Weights of a small transformer language model.
Architecture: LayerNorm before each block, rotary positions, no biases in attention or MLP, tied embeddings, attention and MLP in parallel.
MLP neurons of a small language model. Each row is named by its layer, matrix (up: input weights) and neuron, and shows model dimensions 128-255. Each number is 500 + 25 x the weight over its row's rms, rounded and kept within 0 to 999. Numbers have three digits each.
A block is one neuron, or neurons of one layer that tend to fire together. After each block is what it responds to, as a language model described it from the Wikipedia text at the highest values.

L11.up653:527517465493515489421538488522503476470520523484511496520460477523474512516503472493459487492531504496528479513540507515488538484519474554497546495460507481488461516499515545464506485484517518508491423463481515513519499530532531527463511501452477524489480485506472534540536467487502514496513495468488462510520510511527499520459508539517513494493473503484511515473477509461510507491497
L11.up703:477515500490502528561529523481498491464538475518532497482474453527553477511458516498505476478511498466482488505468515453493490506484525461489499506498538471466504486504535515470478473499478487467475485492495485500517554546478483502487509473490562510489504466491507537480503513513503461501506523493450467484517495483479551502486541539502455507495481498544464482543486493465485498480496
Responds to: Verb slot before complements. Finite verbs, mostly was and were, plus be/being/been and verb-final pieces like -ed or wrote:, ending a clause's subject and opening what follows (there was a…, wrote: "…", decided to…).

L3.up561:474473504486494520465505496503537477509481536525490523511525484523513479492488504517497497503482514510470462527499489457518452524498502532495465495454554514478461496494500501468490499482536473516459543507469535514530498521461507494456500484498489502492524498500495484464511484513522541480508493506484485475489522509474503544476529516508516514462552440511488504475520463533518510485527
L3.up974:496499513502483558453505551478503482503516510508466500474509513488564463501515455496529501488470526489502483529489459499466470518535500525509488513482499496491492487529452498537503517477489452472499507506502493488502487483492499517556448482484509510479510494504497469484531507488466482512509503533427476490487517495494529539525522490501523494500507547492489523504532522507518439494521
L3.up978:480499527511525485483513523498518475513472475539477508513511513448468530511528482512520452480495474526531583503510510509506544514536520473505519475514503471529475477500498516527483538492516500515520491522509496518539467486533532521512507474493490524415483495530515467530544539515507463523490545477476508522493557491504500472481511469485496451484499512480500472528451480487473492523512
L3.up1229:496511506493547518454476510460499543491488444525473479530531442500495479502500496494489474501479494457537512497548496524535495522525467475496475530490537539508497532498521488511477505503488452487493495500487475470495492485500515514484524522481517508469555510520484473529505501467512500526540510475481535489518448479460472503508493463468514502462514489488509514476481476485514491499481
Responds to: Word-start "re" fragment. Short word-piece "re" split off as the first piece of a longer word, such as re-released, revealed, reinforced; sometimes mid-word (agreements, Genre) or other one-letter pieces (dr-u-g, N-i-elsen).

L3.up108:489501506508475511509517527490504463497508466485492485454520531528489483479523470466504528542458499487556498457495471468490524478494507469456545496509476515522476520503488463510404502511495455443474514515466503447547477529533476492468530515500501463494489525521484503547489521496475496531549528482498510502487517489529491506496491501514498480491464499485534507444491505493498498462497
L3.up972:521516481491526505494512551497513514496466486481522482516481518554498504485496486488521513528477456492525453454523516501537512498461529491518547511529514452519514516475513489529499470482505496484520483476470475501545551507516449461476498482456536514495508472517509510458477497511508505496505535496506520446477456457531519498495483536514480480511502467476467487525469486503501489528480
L3.up1158:456472528515453471522466515498563517491504489514557498507523515504465483475493507584497514489467513483500535483498497480495531517492545488548504494471500501473497526515554547534451496557526519492470470482530492485528498528497469502487450452461479492491515484468505502522510497528459532502503512495507532480482481506552499475480514521542487502504502487456489467525486520487475515504473
L3.up1228:465478528507516572471497566466489522487502478525513504509469496494483520518498503518499496495498482500509452462538498486519513516444462480482488519514513487519500462518467504487489528481504484512459552512492533488538502519502529503488494514494555467482480452483520496487478500487521507538506468477499453497512488490539538490454494521491495527524530485469478515508518487456530519558489
Responds to: Clause-opening connectives. Conjunctions and connectives that open a new clause, strongest on sentence-initial "When" and "Though", also "and", "but", "while", "since", "because".

L11.up986:523518475538475455491501468503509490510485530474467541553488502493461465469487576480513461464466539498504520462485504484485475439536524498524525453514457471496496472516508470490501503552477546484498471541504508521446513491491486495444526520499515511472518502555483521502514525496503543509523516517544542505494538542495475473491483483519490494471523491495481489527550503497476519519455
L11.up1497:536503500479520506535509482532481476462490487497530463512479489506486553484465505524470554482458511503496507528510455493501508481507514542485526509535534468485539497520485472508463516543519485511514493478440473469498496509464487482505483477514530537504509541520444515521523466494502475504468511511495536474522508522462516494500498500506513470486566476515486479489505506468503494537525
Responds to: Word-start prefix pieces. Opening fragments of split words, mostly Latinate prefixes like re-, co-, sub-, non- (residents, resigned, subdues), plus pieces inside foreign surnames (Tonchev, Slowik).

L9.up107:495502481497510520448492529504495510504442505509498499466493524516542522510501552502515516500486529519494527512486496474482486513459547536514517514522478437488485505556546521536494495518535494518488470474480551515531535545525458454453473486481506489499465497464512525474509531477472527495503477503532488445477502491474537515483483531546491525517498470486509486503507511490474516494442
L9.up124:491478540490502460456523505481448496470537494476505483545508483505500550532494508449513530520483493514491491503523523470498496513496513503476500459483479509518523510473474458517490476563496474489500507504513499506495524532476475479485517503498511493509541539492487522537474474498568547503532537484483522463507521497507495499481471497490557511508519448507519483492483458514518533552498
L9.up562:501513508506490487489509458483494462536517462510469476534460505468490504512505503504539529482487496510498483519472515526477505543503489513515499529498515537491467519481489499476489520486483472521514504472507520448498479507460453504487468493545494537528509536496495502513532460504511511509500529490504554513463510534482529496415477486501549524488486484481551530527557480480499490502482
L9.up653:512491505528476499513482526504465486530488517524521502468488518497519507474506474529510528521550510508506470477476468475488510496507517424518474497500517489533570474516521512514508463507533520505493514512520526533514490511487545506498484520502527496476529509488534508523489515466529543497474509494528478521445516496514528467480478547503492511469531485519474485476525516487517454440520
L9.up670:486491522487455502473475482518543514457502508504482481502448459500510464535498506524562529500508482522457493533515517476532508520510469477507455498570510481508479490472472529489521516516517438473474503469533545477472482495455521539484558484567494478497531495531481516495519520500457502484503515509522486487509469476507509527511530476516547509513541511544514495479463517493511501473522
L9.up723:502505462540462492487500517496515475511497489501493520515524493510516510509494542490504497491471543519448542479511472515489517481447498533521509512518458452535501448512555493508492494533489495501487490511486507519527533505518454477475487508485469523484506522502520508475528512500494483501515486483484503506497478461475509493540497521517480488499527486517451529484481490544476502517460
L9.up1197:505511477471495494474519522488498497504467455473462516500511469472537494527472475536526507534502509511485496516481515484470475492502441467513492528456450465531500482504520519512502473510485504521475490485511497488500546509510508525495511478450476449546530450525508509483517419458489477492470518515524462506531488548514519517465509514501475462476490500488498482545495493512491492507483
L9.up1312:506521438502484515509508542509528514500503502529502513494473471480496565514540521510492555545481537509517448511484493503474509489516507512526485473508430508483492497501472433506486489501484489512490469523498571546488510518474474511486490477505480501493502457525444483512502530466552489516498522482467488516509480482517530507457515532539518513535482478479473504457529475529443506487468
Responds to: Word-initial "re" fragment. Opening piece "re" of a longer split word, usually a verb or noun, as in re|vealed, re|sides, re|ference, re|ached; weaker on other fragments like reg|ion or all|ows.